{
  "tie_word_embeddings": true,
  "parallel_block": false,
  "lr_mult_o": 2.0
}
MLP neurons of a small language model. Each row is named by its layer, matrix (gate and up: input weights) and neuron, and shows model dimensions 128-255. Each number is 500 + 50 x the weight over its row's rms, rounded and kept within 0 to 999. Numbers have three digits each. A neuron's up and down rows have the sign that makes its largest values positive.
A block is one neuron, or neurons of one layer that tend to fire together. After each block is what it responds to, as a language model described it from the Wikipedia text at the highest values.

L9.gate94:492428522547465475439537448473419439533512483482431438568466472539496475451545547531502535587507403496514559571533462556527537482576466469540461443499438489427485482416508499489449582498580471462482499505417497489488500572523458509447449520523486503513452477498546409550461502456469508511490563505509509502540551520548497358428517571548498506405440461433551519424386532586503548394533
L9.up94:438448558503514450500534458522493428510474517533529472488399474474517435429463473514513560531583572526599520531482513494518448473441621498536430510406509512435451521492485528528447477468517550423541425475406417591539518436594541542476574440471519435557479497468483539490418495515551432527442536482429437574538499624473474488376547527433426533494529511585548465500444568565563497439525
L9.gate195:519518492496433405553498461546493421500474559551514535553504594480596568504454470521418521538526562532548408507490493578566579479434548513528409455467448585424538542454497465414490462511471538531450490491574503535581583498561533572600509517547506482519500470457545611475481502629544516538581484526513447430509523461581527409506571439470579555467538476444485503454465476505457484420522
L9.up195:476601513508575552479469479421529437461495529550558472505520521484479518495475474475459466459454515498566403554559483468478569501468415458398395499504502512428550443424478481534519413444510562434526516425529488573548483400533495449501507551513496480512515534418536537517564427525464500473502562607580528452491511485439398592582561475569480502391525461495607476485470488456470530463486
L9.gate246:510553380581565509443545501556514401562561491414484516462522522500493498429537477427495597449546535541457521384444468570467425541523411521469466452459557468563542438446454601490520448477480416498469481506537513514557445511561581413474451564435551514391470462495466416560536470547471522455564427446507491542458420335356457482517534492445496478420580426474482439549569502487542570519444
L9.up246:520503518477494473472600591533501445456492491499529490439497526544491485495606527527448511459477551420508568445455470447450483483486421478505538419454605601575469484554477541513527469465370463609511472584597456542572425606424601542590430560531561595441448404567468445553496513519505527448520394472477501499485554419427566459406464552364462496542551496502490444567555529481484544460494
L9.gate248:512510488435527459556526491458562469522474481495465491461447551505446421531548492420462563445486476491412574545517481451482456433493450419510510435533505496531436530644486509514509530363512475536569558490485507497442491538484491542493529507510509479436536639384494554528553392542527547493426486533475495376463520556566511445596459492423521457471460505551443569489397500515540513394445
L9.up248:463540452537490515564432468476516450493500523493450492420493605490531489522532450458509577512467467387487451527520572580459568511531462480465395480468497472589503527479482470489502531513487498584544464436576534491420547511495609493516467465506459518425540491591519468501594442591520494536535463498504440461484399496578509415604530571516478456528414443385591501505529477439473520485468
L9.gate296:477496492529490580537503542519531563529529592531498531526453520507529549511507551548525512487452493511512511570504529567428473469546476497523542524483552534548569461490511431519491503484576500616492388518508546440447533516547526556492452400518510539493515461414557498490499492512529519389555397490522509458504525375428401600487454430546582579577464426547536510511419509464590500516455
L9.up296:578533523432545582508449467524422570535591411514500515535508452488542439492488568594432548500522567461494459494507532502476446444531530486481485457517469495554421501592474442554501502419515463565419511501488473470469452487518523503496461417500524580543568443439592527524416479489492437488481535471550524534490492453507457551464456461391631437578474437501531477488489434373517479491459
L9.gate359:546508449491561490534556520407474488473530447472484576513575547554497511490548535598445487580415482547378431472423457403499422528493516470457511567506488484500518481472419462492503523415559427550485442465566474543622529577484439573469436509417499455448552437350473531491520532464488504496516416459536558409458538470371443455585545494471460494525417488521535603490547456536570480494479
L9.up359:653527568443560516461548464514537498569509569426529479489390514498430509522516556439539580515584476533398475533480533387567534532522487509560443464569473546536508514506576512516529423361501392512448488460476537434582567509498500529541495510452472475419498432474448517555416515462571416538453404495570472464467432499493550526558470454478542407568467517498560563439546471540508539453557
L9.gate540:593493421459571574418520549539495489454492514556502483490498525531487458488500487520534567509516435454506516592463519497501487471490487481537517600499571523450555533405406461473475556499553521406434518508535503520552506548479545439480521411524516480526490454551477416490521544450428558469498602584565554495554475520533530462516361451465453412485406498528532520527494489511493450451471
L9.up540:501450508479518504484638531524499500500490496602497517542485449532495496572511460497440553596433507569524546486493504533484480592382486501492517374471472444541547535532519544504521431525569414453567557533501530531443526470447464519477517445521445565623439515463540449483529478430496453500526538517537461371501451531487545604583574466591505538531560477497518531481468579564639490367411
L9.gate639:567451546463492478431515458485518495459545477491422454499537532529509400467508500559385523471526512477452554521525526540540538489533485565501515474495353550480581437505464487430528499442575435489571434515471529509396503389573475541462513492468549542516463485526504453415487505553527530468440457444511572440500415460514459450435411473485540400447604553539542488434504533524493539506416
L9.up639:606434524521500507469513455595613518441455506412593506582550414603468559456483556605538451451429451547490491500517418488569530543489585481540618507389597448556413452419462516484415520440495485497552558569453521544517465500452470402469453511495463476533416465516519526501478481563423521539423487464541517499529467416489531562514394532542531509474404512548435552388521548464538504471561
L9.gate728:536478443477441557553501561599507428405522489543551509548528471463404503476555508502419467507458570494394498420500509621527545445654565554502487484602475542411537498488537502533532447496423526504507533413534584489531486543541485495520516535437591500464523505497441469568493573578553411494542573538441468476525557510431487550499510563528535540437454516504572469545477506512515500504436
L9.up728:555503532513426639514418503483553460491475602491500488495471516524598558434536482452494448582466598448527543451526463484498326508445447490378524559598452397581572510435561492454518459515494434490489446439512471493560564607580486462492472518485538573566482531522370497483491457470499460433556560455510490480575522527374537536516507465508586366506454482532470488533454527556544512475454
L9.gate750:503476514502554479528509447440558527489466495590510440549567439483498443524539435459476460510517467389428463543401453601506423549563519480437454462445510438515415400481524520449504445472504587508534421452506516569491414511521511474454459531534557536535481493346496538421523419462522566490506562474503479505434420528510508484484511521608535408503478494542468486571547634596527548470492
L9.up750:466507450534560510525520508466525496560494370485539474460483475502548515558487437454526433481524575581538518470537455472462501475493445495513468466543385558530532501521485463502589490555442563538531402520538581516529608423533516491430523443481469551464490575503523539449516514386586468567655515504477478426527594464409397501467614418449483448535524426421505460567491517485464471469549
L9.gate791:511546547566483492495546573459491523462567510483500511370620489519517435467419525499414481519544502486550377529459514532521589497510383542506444513526471552536626488470520550513450510463568360574450544526601529599531563443510530541541565451494484549512549505550499566507596516529439473570522532541496492448483369476600448517484473561490481419454487501505519546426385471484497491463490
L9.up791:509528467519502438489590545415447513530454505504505478563412489448488530467516517497523565499463611461539432441441382511519576441568562465457520479412579578576564538563425544409396443491519524505504472428559461540572524427495493531552419478474535475563520473490440563496482518520436492470522396577548590507547490555501501494486422505552520500518491495452511548456507465522558567447475
L9.gate825:496567452559415517556487525463497493485484471481444448578439452520416449531458529549497450543565493527554533532480497475547498440448488418509484527347482430516458503465481511540562607526484556571516496511507430564500486535409525522560454491587531507585459459559515441559488540554543545519538553492502588578443513543637526423544511563536471484468533454460444546477508542454568499557536
L9.up825:490540454497608464498472505601462565443453518455446526458437484424492468416639488451461491541521524568564511452497409578511525425575453440519471534431585513525457440442513456508445564474525544565459492510467506576530487495522490448500551425461486541521509591411408498547581545443467467566632535541515494538541540478463516509530423482529418570550461514592454472426428455567580448371544
L9.gate830:496520530518492508518520519460512505422494455500522492509554489472420427542523490494425495408492477405496517537503475574576511472478575538458477639553408555523537532519432550446512489383515469553520463435518496525493481442548459553518444514528469513537505404542423429577443551510524620395489513468465448430419568380479587409572448610545496446422578415365536539474466519472486491580538
L9.up830:474495421537587460469580533441509494498512454450546540523531531406632434558492602572436542382512546494445476572532513562563533474438453491460481628493487549528450522562423516541350456458542536500420514503581507537515475491539505541413470503451513476525553486493492419570496589519599531504501520516507537594466416493534399486561600566491404406571465502466586400547422494477484359560495
L9.gate834:470460529555496565539493536509460566570546434498486444489550445515456386484509509507553588454575491503628440584490429478541433475569374446600465503582408538470522442461507398573447521460503460569626506534555482513507570572526500493514545455508556548563594557529515545578552556424537480559420432581422583496472532477572442486483458607499563493515461495526502484511447452464502496489503
L9.up834:517539433530521474552483473539471464417492525493382536443516519464451564409545492523430495487494587602529523556565469499448400532470513482469466525451463438578461531565502528397525428456568532462429522487475498530506509528586479506488515479612478448412504572565459496501516491567477539389535490481515561481434470592438499522490493483415510486436530462470533509447437497587472502518595
L9.gate968:537517606574512525481494555350519507553477518437576537440454564458522465478550602520605634445472508496485476554459411446511594516513533548474509579485492459499572505422466494518524481432492585608521532462484499552516561413456521447501483538384548441516476512522520452564454474480497564455515624495542501524522483461480526418442481644430458478444495536448536534466476394535526449488482
L9.up968:438505565563533504613481497529445468346595433552476565489450432423459488520421507482451462438508460556473519566496514502591475487529486484471430475495501432500540447558569561469465584514510463530485537508502372478591556513490466487518490426562562480532463503574571509502349487477522498485418499483541433485487593489459565582497436414597624449493562554594543467480361493439531560477506
L9.gate988:525538477422438503533514517478542459496498507485447451470479515488405459467525526535513544434431537465515495546592490423537504444472495579431461501513440558522496460465496469478474588444494459485507518524456495618603535393501468585473529472444571561535471530465482497574432527473477557471557540511533547474527547548383416438498451569515462506469482482412601560347448381503481515450450
L9.up988:481451473502477477524571461439519498621495518582502551481533602528531526428616478537572495427596502500554368515461439451525506515576392459512477477525539501485505453609461556518537447461363512496460460399542544503552514444537493512422543507447552535464528552459399511417546542457557464588504423537502459494543476470406482450555475539490490458506449434600533487543503544455529541561470
Responds to: Short word-piece tokens in the middle of a split word, after its first piece and before a suffix, e.g. industri-al-ized, gen-re, soci-al-ism, seg-reg-ated.

L9.gate45:469552456569402491569523509586514498544571501469441540508519509451532441473498569495498525470499451430507495560510460521539546511546624499479595486538456500458510399482468504455491507536557530547480491549508596493504373530580487507441565477473481510456572559503473466637532528496463521470517644547469437528595425563441441464476540500515452541510457586432621679483422501475531488544517
L9.up45:565499480522544472463498426552550433542550562484475431463511515390484494480417522486518510441417500462512545532543538452550587416501540547488643535455545541447558485461478535503485486509560578501340523560509608488534553484512486460495448432466464461575555502469515432555499440469486427496493621475499495509559481547471453497486527513528482532520533474495488552439405464487477429466467
L9.gate161:545446434471396582607460508584507509530561384526411453568560455571535422373495537540446483484549461488452539518520550527522550470487530501526523505579477542463422502453516484598452482577532556553505643565515506458413488472543463440531422499456508538552505504478391529525494489395497460502417495446489470559521472592557542483498491429475487463563453512690580497557529464551527527417453
L9.up161:585593480548562449634455505546479534466532433478440504496467471515456432516469470522408446498475506518526442507447542501466502491487526535510450531454501534495513545507444576511502563595513441584418546489484501575559463539504510430513463499494594593482478435518457470489496496540445613482503578555524536478450445585520437498498498501459513476422523550578482561507450501505420466455517
L9.gate251:462557435453544502435453403491571475529497531437530531532515423559523473380490485423460477427391462535613502523451493494487526421533522547484488439531453481540527416457501479554611504531432409528402468563524452563466512533589513502476455604527510524455525492591440473478475451459496551520523497551550507489540438481498532546510568533528520423480629507500538515571457549450550446515577
L9.up251:516508478507439466504530491499555537528423524444443627562468444537526455517501514543513523476455423542653476463424501552474498445517527491544494537584377516468411487515488472541525515530501421579427515535456554464480551482560544477517428534494571580545522508494450535446500505427398474488479457506558478537592392482413601413478583452496484514436571470502567493485407436468533484406550
L9.gate267:547525480517462599494561501524488517490572470485447437465524466600531494486605469538442495495513583624505449458421522465458539549526518518587539515543472465527482559411577449456524501435455479589480494438460570487636538485474504446438486568470595508430504516478468495596507536460529534485485515468475477456507527566573502520574442576607441472437540387453484476546458579527486569514529
L9.up267:422566486565562530574438519462556520515556415522477545488523496460451440503511429556429546486501455502494477549471519519448584508500523554502467510433578526485543446421506526517431557558520451488500533609431462603517385436503518523575510506470542491579540476535453576493480550558570553464548507574511469450616474519493438560613413562523579419484524523562430465482457508568479490514388
L9.gate310:555490550501388565520547494575490492464523429578471497524476463551525533483474517556487589485452532561488526480486415625521567432457572536540505480562450440490487507466465452507526476585609515453496557483604532520488500474501482485491467449584499525558509523463475540456406501423529529535446522435537482504519471522495530464473543547405414501522570453488552589513510558442525631465554
L9.up310:516510533501529466532463510525506596570540437478480651502570440437584453459507516542431478494547587513514508457481420506517500486455520487442542456542500562502519510467484455392509475491532513598539430566521549465444599561543482458515520519523430453577514512443557426570526514512526500503547537564469429442494523426461499417532531455523485491437464476496581451492541579552397586373501
L9.gate331:622456503537447547439524407567545580510581587477522528517466515508525550413533538485542515430534473524579540522517484520476512593567509464562485462519528560487504572450500514422372558518466521488446383480514465434464456510539503497431554509469529589575483448558308524547412553412515494529493575499508476517515499536477366426473538507452474493491464431530540482476532444552478515476487
L9.up331:459451466451438614490398500501535499526496488522431560566485458525479505399509545403480429430463552432599379453531536513557566474445569534440472386502484459494408553622546536456551539497460541405494532537535513561507525562595362521479569530495470524425549568594451473524473602491476471559526546543469541518504616554562418414504501575579516506512425535501524494505521521480453416442484
L9.gate351:500503472543513457530449516507463507546501522561586538490506498595418547478482495491479443467579536495540479540538434567574497379550550409612508478550426488448557468430499333580527617547528457617557470566495532499463488546514480447573571527510602566364371573440508473482480542458552539524532566510544481441490512522471385555458495491527535510401469523507510555515530449428491451378454
L9.up351:467553527631510480480542542471421513458543556567524511486568476501486498505472462443562484442522553566401507515554491540549550506490571518516437484503403549538583490427461526537531511511547475572451486568573467516435509545470367457438537551545529528445425581528509530523519546487461575472531549477510516382473513419410385406498586555381544485508482439442542492585516333518528522500508
L9.gate432:518493496472495547499480505525414511563533479600470496479503491541520493482469469460569495560450533509565505447477510476596436442587509589573532469459536502463552496413502434532536586606559430548499526587499519545576576534556397492500498560539455615527469534526630473479481441436563481479504541533495504398536569535486474526425566596528584494418477534493450540574554472582459533495499
L9.up432:489439470508431500473536447510639557517476404478545551512517464530645480509525502527520469445571530403523427557507545431561498510507496563481513525483527633552572454532507497496505492502553496538458570668581532433540555490531498521474520521566493561533461545505444583473411430463480531498492578555470495488607469566475473481435489487455489466437540506542579392533445435512555456545539
L9.gate440:544566476537583524509450523491478530528588552369510471606502528515464443500449482579421424475505516478537488487493451495569451539576483387510471494462541512531527395465530453518516575526483571543431552551507610480462545536483449524471521414507548533411482479526513542583515380548510546532392497439478516498567478502572470522481535436465498531502486603568495458429514600575563536520480
L9.up440:553477428441574478510511481533519528455576497490645538499456381521451459476506538454463492487444491535493568467600453516530492574547542490494555529493420502521439447497578473461506515474565485496547488483586458523530565581565602489547571473553509609380528452514540509481452548485394622518508551470503513492488533556494496504469575491492432442542461520516447464565482552539609602515519
L9.gate463:446410406415544580537516469499378485548509567523561474434514553594486428515449483545552478479472531460509518493439566525433519479392478550610471505385478493582515389510507443485509513391547497525491485505491522537477525469543575498508528467510492546556565467543372461487445467398414373492468628469411497534407456520409495417422547597417490502466455423417437503564462461571522606506547
L9.up463:555508397424434503514504458446495461495491533527460525544493509519527503575550463447515564477482462565506601600502511488533577438530587516463483448535511502552575457452487488527450488481443434512481509419519506556497478516482533497515565561454542483487561505574418501505477476448413526534399507516486448450491536511406496574551565513520428450523526526511471468510420436429591528529508
L9.gate520:487618565548489548426621594484591505525529585494500453582449462506508510465526471530548462497540483488491469481488623539522429420559445489485467454454456452500542504441554398426491563487533477520557481444426569532538521447504527480499459464515499481525489523478502517503543466588498445563495525454463536521581515384472485491440456584437480530417522434598549581583580419577535557539521
L9.up520:449493508526540465480499561502525502447454533511500473541463419506594513408527512511457502496533488503506501485520571552529456488533519563432491442480473580555482438494560454448580583515538532490474496587539474478475487474502481485482461527455501518506562521554496521508376476505399472451516585505485419400501501449542519529506452511556400533557562453618565599564509567468415582474461
L9.gate522:509466558474486499483386492607431494444560507509444538527495515461546540447418438430457548603465461430458471554474399502395455466526528537489470432449418494535577514493512436486467506480456432553545447480490454517497460458525566483501378571499525462496505449452475442552530530502399494496486525424576504417551489473493483502500516558414479577430506414557481472495494472496470537465551
L9.up522:508464514478446571488467478579469508466420475496505459511461569471530514430515456366588452520543618384486496545532519557551509459545490517462410427387570541459474437472562533534462435459508530455526479467528552477449492453537548537432459499503482496468461565550471472525485552506484483477474512464487489432481486431526528466440516524508515553525526536500476540505402417516621475515480
L9.gate813:618569480537582521494530502534444497522549525536459570486562505473480458499464465488477567413490447521514478547470517538538543460515450499494527402567420542455491459416519480519560572520430477522476482442519552466524540535470510518576529573566572499516579493518491426493491557504493588510513570485471444470535411495462381471469528535593474567471501410500502488516514437580473452502456
L9.up813:556541457466503489520532436480429483576487523584450530536560537510501388433452495480499517387484564525517490491521480569482431502516475467561486554496557568524470557410512616435453518583446497526460609510526513459506581497550454482467550516480523570460452436502490473431491502439536551531436584478525582535544500452524452543409535422541489482543467403506551522509540527452495514509458
L9.gate884:504551506520472435536411503499471532471501486465418508467508412530513500470475398520502458472558395454535528556517577505525431460436513580464571466543543563467548460517536597541432472471556538553516518486510468502507427508499457501446550422529521544474531513558450475500454481481488439544648431532543511520532482462524510357412513464433504491415577466480477508467476501547540493465443
L9.up884:504423431512446491483465405500492459535461534477510464532525437476438568404514434564451469463461512530467545501531521533506596500511426588411597454566520476456574558412617472593513527486451468530474551423455530488491555566515412515479466499498553556519537509579411524499549549523424529438571488505601504541540525449472549571458559524508456530434549503563466503513472552529577504467431
L9.gate911:472531436509477502437505557526577543563555507544534504466499495528562473473517464382557476443479427407596486397528581493493501476529503584435441508580574389491531546569517461459483524473450441495570532512519431581502527523543507450413546393545560514534447470475457501520477463485443501433507507448487484489412413491474455473511496504463439539557441447477504485550524523485430526457401
L9.up911:468484519427516509508552525509585491501487506484517533549444525555578492542406467485495445517537561532619520504465497552523538473538561471516484470546523457401522562536541523627532498561479532570417483456445401488518465544554517569507488479499535511456482486461491518458519417511435488520505453389542446468472495558511426421451451541462528487519516456531562495540553460509515620465539
L9.gate1023:520517432474552472468462439479517466404525507578463557594583519527472480499531559486509521498521488533532475503425609461578534582518493590513507416425637508544527476473480490540371524482437570468433396505458542435544511536498443526495527469542465504492394503461509517464574513513514537492478439501527569479517595674513495469351451463428485563549532444495533456491426522548502515502443
L9.up1023:525502509449506490532461577517484495517501453503538555464583451507532461513480453607524437598473560514567534529537556515558574502515524553436547489498508515499475450532578463458510466475434459500584466472546443471410511529540508519459463577509545525550493574462513548344529494444545523529550559374517563502507507539539601459458503421486465481544428447389560468552511484483552473438527
Responds to: Prepositions, colons or "the" just before an expected date or year, as in "inducted in 1991", "on 2 May", "Opened: 1897".

L10.gate752:483520531445550513538599520620415479437490487596532493425472459562560528528564535504434507560569473501556494484453553567546369485505519400576551521497570389520571458433455493483433493478472495485501546480579386551472420422557471375494479518544474509503422462411460515571491442514599554501512509504471514456508457542554402414427454483486599479444538437483546450525497443549396509430490
L10.up752:547581472543543443552527453548461501457483477406470477493478545480553492484552510398451500504465526560519483509431532532588487538473439409461481466480574402414547438540575516634580515605481501511461583436633536511493501463545479403452510487523530528485479448480573508487518420501480469454367487536399480352552508449401531443517498489418447572469504486497500497399463496449492461468516
Responds to: Short middle pieces of longer words (ic in Indicates, ac in Capacity, tribu in Contributor), plus digits and cells in wiki tables.

L8.gate271:604449498445600512501468473498489544603578526482532507546548506489429501506483529395483445561493471556479534566451535460493507511548537529444448538428487468482555505620476465425461463522535527541545551547553516495419480539521429549496415457497422536551474415547475534496543519471564519517496517559453558488516477444526453477505437516496528496513477448546536553527436521527513437522605
L8.up271:551493459576559499526499474506557502458394527552494420493495612479555541576510552454561419556485520452486538417606452506516568462575561653506604373546543464524614542522457516506521604448483586603671562419479508505534480471497468519545509500529520392523479506510504378565461525450457498510588483488468454553467512504493416340499520442500512487378440499531493513574536530540446486472599
L8.gate327:503499431560445481553556549456405512458531494449474533511453508447485532497511522465499461537650586540500440552505547464465530459587563434561469497512380448517525332578507581557494523468556523488576512454445536449451568524610582519496518463573420469484537471475475475482485506578613535492509414484495410505505543560515477543491507474494494507476508422528450506529449490481502450553491
L8.up327:511436428586474453430448506494520446570469434544463557473572508487494482532441507531466462538446457582466527626516510503541544589585471523536569465527618578484619508569519556503421528471527448539484451538518543469489531409603490434514519495561413457473484536517441617427598540550611501509505444559492356580491541489527502518465537525464407552510583494477488550423421521444532459553590
L8.gate507:549603513576501451588538543447594459565534543424525497488507538553471452481414544556500451435504484523495488461440488575528390572479512541553504505466457529491526575429473559480474536432456557520362477477521461522395474497511501486434404616527483438513482466522535527525608490555528541471538509493514500474553546570470491402492534561473501471453538515555516495555545526521457547543332
L8.up507:511469511465458453441516482653391560454423428476536422555594481539463509538477486524504514558466455505465517587483414630458561593531608532484475477528501391475488553524459432440546431425421473501526468533461507483515460479500563529469504471477506507594475485516476516462543449531600487481448445587340522428534456436524551565616480510524486481533461569572543450455511534639553492503509
L8.gate998:607528550461529437498519507442437506533501518433476460479586471521483533474458512467506576432337620506536550468487496513515520560532524562491559440524418498521510429578551477524593512545444488478518521624400524523486505499467521458540526544533468488477500470517521505552427516460575496444500547434482582443573481513440495587525361442370470498509484443510549573402455469474490518482490
L8.up998:432434406560397508513489446574509485480567463498614575575483536474514510539461540370535480497457504428488411503456418480549503526500561457535478518485479478507543529537435550435477479398554458541537529494519560594418476427561458508399564546428471443519553567343432530470557523583490463551435480521511457556449461479450395469503556535444375509546471527571489441558441498523457474566532
Responds to: Short word pieces in the middle of a longer word split into several tokens, such as fac in satisfaction, reas in decreases, sign in insignia.

L8.gate209:555453453495541526486517455496547557498451513549455491504583567499468458513432486489538451489562484469551406476515494502489568408416482584503480543478377502419526502512503534534448391529489494560419577536643497478503501511540500530656500489424476519389519519513549492500514605459437492479406565464514466508515609453426473441489594513482490494505462544458497492532602496548478618538352
L8.up209:433418526513574521514486448402442490487601436429451591536476460503503544480508536558578596609507561551504613543473546464533524510571503531568420442553479416429432502494522462495501550541560551481501436515559571592530509489501420442479585534549517450439490528565535505477536506617527588480455623583472465451641462541541479447559472583568495528556512529470488503483524489515567417540532
L8.gate248:386537571462514595498464548496561524569554533421512492447485515473560510560408487439486483502499572505436508474493447655463519502480478527535537556459462480433531551607499484461554579505542515564524484501535545513495397587510620563513502579429536563462516413582485484548476543569429520526419421590515496500512493519529458415481534520616441425533514456515489510491558476540501498460541
L8.up248:519499506422444512512488512554512541414445555592541407446483484406418612468535412429457562591492497562500446472485441547529489479514464423427460556536493573564500449457521471434506554499547526429477532455480503478379476501500484499465480558468479519575416524537492513488533494542487526551534519411480456536538540543573504406523547475499524520475450617480535515541531471436609550505497
L8.gate541:501504462464535531491456578378495477502435536520613448536483533482526451512615521365472446592473484481619520565450598516520528474514510507472474373515474540521511508528518555499542508533399537530546564518566473541484546438440517507563565584498594499505526558402516554474474599442472478568495461519506508512525472549561446456528520384436526394460527494573521516481479446492495536519497
L8.up541:522488487420495571532470553466524531512486461562586512592514526617468448491453506559467484483500620401545571416525483529497536549482485507448518571428516573493491497458579559496485453451490555515482568495591456544502445590530507443478418472477498469495489475534519559512508442524584478486491511559470512513509530468486493539632526431527518488516505484535478538405573511521541492460627
L8.gate714:561504452498440575533455532557487502466485485393526554459470514533497547529503528534428455558507550475541535447438524531539506416473496432450467471570598567529559480543507431494492586522441478458482387446482456571539501545435585441555498537512479559494486505469491532430484526526416505489507502490465589493571388416489427479513456579540484512512543541403395534411472475577480506460518
L8.up714:485403482481469458432490520451510510490522437510456496449459577414523530460471483434559474583466440527522427457449513553490499338540470505567458494544461496521487543578472459549543526446481526499420505515484402423507545487519492492435455553489507456404364548476581514531534484445452588472598461372503579512559487460492478554532492478592473502413569544462488519490568551516550491604495
Responds to: Month names and the comma in dates like "29 January 2009" or "January 8, 2023", predicting the year that follows, often in biography birth dates.

L10.gate520:484483450573455459520531526499555435602541453559555523544608432483541513416480441448474451550518536477555565514471514521557446462505483518520510542509529505499542654473504504545462520446560462542404620489577540502505531477472528499504516593452648478479461516466530467539492581461491497441444529455479461496538517479583482517495539543473476468475571493520593517501528458502517447385571
L10.up520:538458490534535522554492465477386493483526522453518603499595434508550490435479460457652526487414542429521524556574492541458474473566447552429475585585559467565518525436518499497435559437476490589478534526401512566455506495514545550541472410586492460480603537450417502454487627465523511371522490471457496474516516547495476516414443650486506513469529498571535483513579498558589508437609
Responds to: Prepositions and day numbers just before a date, year or place name, such as died in, as of, died on 25, in Bangkok.